Weights of a small GPT-style language model, trained from scratch on English Wikipedia.
Size: 12 layers, width 768, 12 heads of 64, MLP 2048 SwiGLU, vocabulary 16216, 110M parameters.
Architecture: no biases in attention or MLP, untied embeddings, normalized queries and keys.
MLP neurons of a small language model. Each row is named by its layer, matrix (gate and up: input weights) and neuron, and shows model dimensions 432-495. Each number is 200 + 40 x the weight over its row's rms, rounded and kept within 0 to 999. A neuron's up and down rows have the sign that makes its largest values positive.
After each neuron's rows, "fires on" lists the tokens most often at its 100 highest values on Wikipedia text that the model never trained on; "fires after" lists the tokens most often just before its 100 highest values on Wikipedia text that the model never trained on.

L6.gate906,188,222,210,270,195,333,181,128,225,211,271,226,194,156,201,177,226,314,183,249,221,224,180,187,212,179,238,213,145,239,170,171,217,176,181,237,204,281,227,206,134,158,189,237,156,185,273,217,198,216,180,225,247,186,153,196,235,186,172,249,228,188,191,199
L6.up906,205,241,125,150,111,155,270,224,221,209,186,180,179,176,298,209,164,201,190,119,256,203,220,251,164,172,201,291,165,258,239,189,266,201,186,157,181,228,145,157,185,253,153,247,265,226,243,258,117,225,166,218,146,174,165,187,177,177,171,193,161,225,256,229
fires on: "2", "1", "7", "6", "3", "/A"
fires after: " ", " –", ".", " N"

L4.gate279,109,166,242,179,234,247,215,291,192,151,139,170,184,154,236,213,146,196,187,208,212,219,195,201,188,183,187,142,191,174,168,170,228,233,209,185,196,196,211,161,167,127,212,163,194,209,156,137,218,145,209,169,134,192,191,234,209,162,163,210,111,189,186,200
L4.up279,184,186,225,196,112,191,207,233,178,169,203,132,162,214,162,267,230,236,180,180,103,219,283,171,218,145,226,201,163,168,193,279,183,209,207,165,245,125,167,160,112,257,241,220,188,233,171,237,184,129,213,222,160,187,163,174,143,94,150,190,178,230,172,184
fires on: " |", " "
fires after: "\n", " Votes", " %", " Candidate", " Party", "20"

L4.gate1739,221,245,170,222,193,182,177,144,241,211,183,259,242,151,218,210,164,202,182,251,164,230,207,143,146,224,217,170,214,135,237,209,212,276,263,244,171,188,286,165,216,197,150,224,251,201,117,179,209,198,209,290,127,193,206,187,198,254,185,160,177,135,249,152
L4.up1739,194,244,201,120,205,240,160,200,208,253,176,191,139,181,188,225,168,293,163,209,150,187,213,146,225,167,138,159,203,204,176,235,166,145,218,183,173,226,164,234,278,158,203,229,185,209,253,145,205,206,226,238,159,95,216,214,198,296,166,150,236,150,149,203
fires on: "-"
fires after: "\n", ")\n", "==\n"

L6.gate1731,246,155,268,165,163,198,242,210,213,270,229,202,161,257,250,165,139,212,247,205,143,170,233,202,167,173,186,305,208,251,258,217,142,137,190,275,215,193,103,133,203,244,196,216,225,257,195,232,174,216,198,214,166,243,208,153,143,211,173,202,171,202,175,151
L6.up1731,236,197,242,193,186,165,203,203,244,228,165,174,240,213,205,217,197,211,186,138,97,218,230,177,156,183,266,325,219,262,261,214,242,151,174,205,130,220,248,198,237,195,133,186,178,228,155,241,158,285,114,219,181,85,242,227,231,248,170,208,190,227,196,159
fires on: " |", "ai", ";", "1", "er"
fires after: "0", "1", "2", "3", " W", "4"

L6.gate214,234,203,271,207,234,155,161,167,171,193,241,261,156,267,208,178,197,271,240,233,205,185,144,181,192,207,250,188,226,199,163,230,228,174,227,176,215,223,235,210,215,108,192,209,162,237,221,182,170,242,206,165,181,154,182,214,244,253,174,198,133,144,197,240
L6.up214,200,141,181,113,172,223,202,181,175,214,198,194,121,220,188,258,177,183,155,252,215,135,207,183,227,198,229,184,172,158,209,166,258,179,251,197,141,226,155,159,242,198,212,215,218,238,204,243,216,168,268,135,206,249,248,110,116,228,287,229,154,180,210,138
fires on: "-", "=", "born", ":", "2"
fires after: " (", "\n", "-", " ", "–", "\n\n"

L4.gate812,206,161,176,179,158,218,208,258,146,186,173,220,223,210,199,167,179,292,222,249,226,250,250,177,189,156,266,190,146,176,190,211,176,194,209,180,190,257,162,133,274,149,176,262,203,183,176,134,187,144,229,156,196,160,199,239,154,153,221,299,205,136,268,187
L4.up812,180,251,221,198,166,126,199,248,161,199,134,222,170,131,211,265,118,220,236,235,209,133,241,168,177,186,158,166,177,195,167,203,168,189,211,228,200,190,208,222,127,204,258,207,189,226,140,262,261,230,220,179,203,269,177,205,218,208,197,194,107,224,221,180
fires on: " |", " —", " ENG", "Y", " To", " GER"
fires after: " |", " ARG", " MF", ".", "-", " FW"

L4.gate1365,168,213,118,158,233,173,211,196,203,192,196,248,185,197,233,144,162,280,108,181,133,261,135,163,171,168,214,213,175,167,158,279,208,189,257,207,227,161,176,140,135,188,241,224,178,138,260,173,199,212,206,213,174,279,164,187,212,190,236,193,181,156,211,136
L4.up1365,150,114,181,240,165,241,129,204,165,117,166,225,233,222,246,189,194,173,226,173,217,192,185,188,202,233,183,219,277,234,224,218,181,229,199,204,195,176,235,165,180,231,158,158,166,172,157,182,126,236,200,213,144,229,208,220,206,255,157,145,256,171,200,199
fires on: " |", "."
fires after: "2", "4", "3", "1", "5", "."

L6.gate1928,244,265,244,186,229,210,218,145,186,198,223,231,234,262,171,209,174,256,185,220,226,169,159,195,205,137,161,217,229,168,160,143,230,219,235,266,231,249,207,243,211,193,205,181,250,268,168,212,236,125,220,250,145,191,211,165,166,205,135,247,247,184,238,176
L6.up1928,201,179,152,258,218,148,215,155,190,175,156,241,199,174,110,159,210,204,150,170,206,162,199,187,175,227,221,182,215,170,139,189,159,206,206,149,169,187,188,187,306,256,241,141,257,215,209,243,173,239,199,220,259,216,168,249,231,279,241,212,224,175,195,194
fires on: "19", "20", "18"
fires after: " ", " ("

L6.gate755,116,150,171,249,243,173,213,274,219,272,175,153,239,252,220,129,188,259,188,191,303,190,194,175,270,188,272,195,216,178,160,203,193,171,192,234,272,229,272,167,192,261,233,238,181,243,207,186,172,247,154,151,178,178,203,176,190,190,227,209,137,178,144,182
L6.up755,202,179,250,204,243,145,219,216,179,163,183,179,104,176,175,150,248,172,248,254,243,215,192,149,231,197,181,232,192,169,183,129,147,266,177,163,149,227,153,162,257,253,152,168,237,228,191,142,275,216,259,196,139,253,250,76,182,176,232,197,216,246,194,163
fires on: "-", ":", "/A", " while", ".\n\n"
fires after: "20", "\n", "19", " N", "09", ".\n"

L4.gate91,174,156,228,244,200,154,162,198,199,208,196,205,218,174,209,186,199,163,92,309,251,165,204,209,196,180,275,203,167,215,161,210,282,224,144,163,171,187,243,164,176,202,197,169,202,183,196,222,224,226,179,159,158,266,161,244,158,143,260,246,131,175,178,191
L4.up91,306,251,271,218,136,156,199,232,170,203,252,219,132,254,213,212,178,195,204,266,209,186,246,233,250,202,189,271,210,183,172,184,170,185,150,252,197,192,185,179,230,286,229,222,138,199,198,215,215,228,196,199,216,228,188,149,134,229,210,175,175,267,160,243
fires on: " A", " |", "A", ".", ".\n\n"
fires after: ".", ".\n\n", "2", "0", "1"

L4.gate1938,191,187,182,237,204,220,189,264,233,279,200,167,171,271,209,159,266,222,203,233,208,254,199,224,199,220,233,156,234,226,178,228,156,172,179,247,158,189,213,202,245,225,121,208,243,255,180,158,279,277,197,171,232,142,175,235,244,222,103,196,153,158,162,94
L4.up1938,156,169,85,258,191,151,182,165,179,243,154,222,221,151,109,211,212,221,144,172,176,201,194,207,185,248,212,182,182,212,186,219,108,233,172,191,161,270,125,170,225,291,224,104,199,212,218,265,165,218,209,167,209,226,179,285,305,222,191,213,257,175,220,179
fires on: "20", "19"
fires after: " ", "–"

L6.gate744,201,191,196,284,222,205,256,251,227,116,208,181,80,253,207,194,225,161,181,191,181,259,234,106,198,260,203,258,112,170,169,152,143,215,185,171,198,296,188,216,188,182,166,208,211,247,256,200,190,190,193,175,205,223,137,263,206,186,249,200,154,173,230,172
L6.up744,298,215,100,235,251,244,189,193,234,175,221,245,122,224,129,226,257,183,248,152,240,280,200,239,268,213,221,272,177,185,243,198,214,222,214,174,252,168,157,150,308,198,239,214,163,190,173,173,189,241,269,129,217,276,208,151,183,215,147,226,117,227,215,215
fires on: " |", " /", "–", "-"
fires after: "2", "1", "3", "8", "4"

L6.gate147,156,209,191,221,226,143,164,271,198,185,161,194,205,193,140,196,182,250,231,262,189,219,227,175,166,227,183,150,228,198,193,191,198,191,208,186,229,183,195,191,192,157,254,177,224,169,130,193,241,197,158,202,189,128,193,159,239,229,216,121,207,223,241,197
L6.up147,205,166,195,198,208,163,157,196,195,118,112,148,282,177,207,243,124,209,205,231,215,240,282,215,188,168,119,188,259,227,210,229,173,267,208,158,261,240,224,192,239,208,151,169,136,203,235,158,198,183,188,183,197,141,177,179,230,275,129,164,227,220,130,219
fires on: "|", " ", "\n", " two", "-"
fires after: " |\n", "==", "|", ")\n", "==="

L4.gate702,296,173,162,239,168,239,182,216,204,226,237,313,200,179,189,199,252,227,216,229,276,209,115,246,226,220,158,266,239,266,165,228,240,128,148,223,204,219,274,153,200,156,261,189,175,234,140,173,222,224,210,205,203,285,157,114,174,133,156,210,236,202,235,209
L4.up702,282,200,187,204,227,207,155,161,166,246,272,240,163,218,126,213,173,242,194,190,185,172,214,220,181,250,213,237,158,192,151,240,231,104,226,219,178,231,216,216,168,192,154,233,192,213,194,131,159,285,224,199,180,171,172,244,169,178,174,207,174,206,218,149
fires on: "-", "\n", "==", "==\n", "\n\n"
fires after: "\n", "\n\n", "==\n"

L6.gate1884,189,146,172,198,255,210,180,181,275,257,241,164,158,184,143,197,237,282,143,224,161,185,209,209,113,227,261,184,176,155,212,280,189,193,261,193,241,172,185,185,181,225,175,179,295,183,214,217,216,185,207,189,188,151,175,178,227,149,240,150,208,216,171,225
L6.up1884,236,217,171,206,210,154,234,105,197,213,170,208,254,193,190,227,274,129,133,212,158,151,190,169,225,180,191,219,174,153,194,210,221,245,206,220,136,271,177,162,279,213,214,143,211,180,190,250,207,200,180,238,223,187,219,234,148,221,190,151,153,172,138,204
fires on: " |\n", "20", "19"
fires after: "–", " |", " %", "-", ".", " ±%"

L6.gate358,200,201,214,140,196,183,138,237,212,176,232,187,232,154,245,228,193,211,208,167,226,219,246,213,121,153,258,233,206,202,192,233,243,165,191,220,199,185,259,166,170,176,182,185,151,183,177,225,119,212,171,169,175,255,223,250,258,171,247,201,189,212,154,239
L6.up358,168,217,231,105,167,184,128,197,242,232,163,158,266,179,215,214,216,203,213,255,222,184,197,226,168,261,166,221,184,265,262,223,194,158,214,164,261,267,214,189,195,221,148,194,165,240,177,232,223,176,172,139,172,182,178,179,218,189,227,246,334,169,137,173
fires on: "0", " |", ".", "5", "3"
fires after: "10", "13", "9", "0", "11", "00"

L4.gate1265,143,122,186,169,187,193,146,172,153,166,200,198,206,252,206,266,205,233,252,163,226,159,203,201,238,163,231,238,253,216,152,218,242,161,188,177,172,267,190,204,193,263,92,150,188,218,183,211,217,182,191,186,238,185,155,182,192,180,220,227,159,232,121,163
L4.up1265,221,217,165,223,212,210,148,162,230,207,205,190,240,214,223,230,165,199,224,233,317,163,207,253,185,277,176,212,157,215,202,162,213,190,165,219,156,224,296,197,168,160,134,184,180,179,211,222,150,195,200,188,249,79,184,181,262,180,221,238,215,232,193,166
fires on: "-", "1", ".", " -", "•"
fires after: "==\n", ".\n\n", ":\n\n", "1", " ==\n\n", "\n\n"

L4.gate2022,180,231,216,175,204,177,217,183,203,244,200,206,250,261,246,189,212,230,183,216,217,231,179,182,223,243,246,265,204,219,160,204,163,145,214,169,178,179,242,186,214,240,235,239,225,189,169,223,219,196,153,216,183,216,188,227,207,183,229,165,134,194,158,204
L4.up2022,135,228,235,169,123,128,163,249,146,240,199,203,193,146,164,200,124,179,203,200,260,249,239,207,185,149,224,160,222,252,198,171,205,259,246,238,193,240,141,134,251,263,181,251,221,220,163,198,175,223,192,95,219,168,203,133,186,219,339,237,156,175,244,157
fires on: " while", "-", " and", " before"
fires after: ",", "\n", " re"

L6.gate1323,154,212,219,241,198,237,181,111,198,150,140,172,158,181,232,211,217,207,260,216,187,202,182,227,138,178,224,227,177,217,205,172,158,192,165,186,195,205,229,204,141,245,237,258,191,136,228,230,159,187,194,228,148,252,200,126,193,161,250,144,255,184,178,226
L6.up1323,178,265,243,217,161,127,152,80,244,167,203,103,205,199,247,299,207,232,224,142,259,256,215,243,184,182,253,178,233,179,217,234,171,189,204,211,188,229,246,139,177,222,132,145,201,190,230,223,196,230,184,234,233,213,182,215,218,293,222,257,219,196,234,196
fires on: "5", "2", "3", "1", "0", "9"
fires after: "."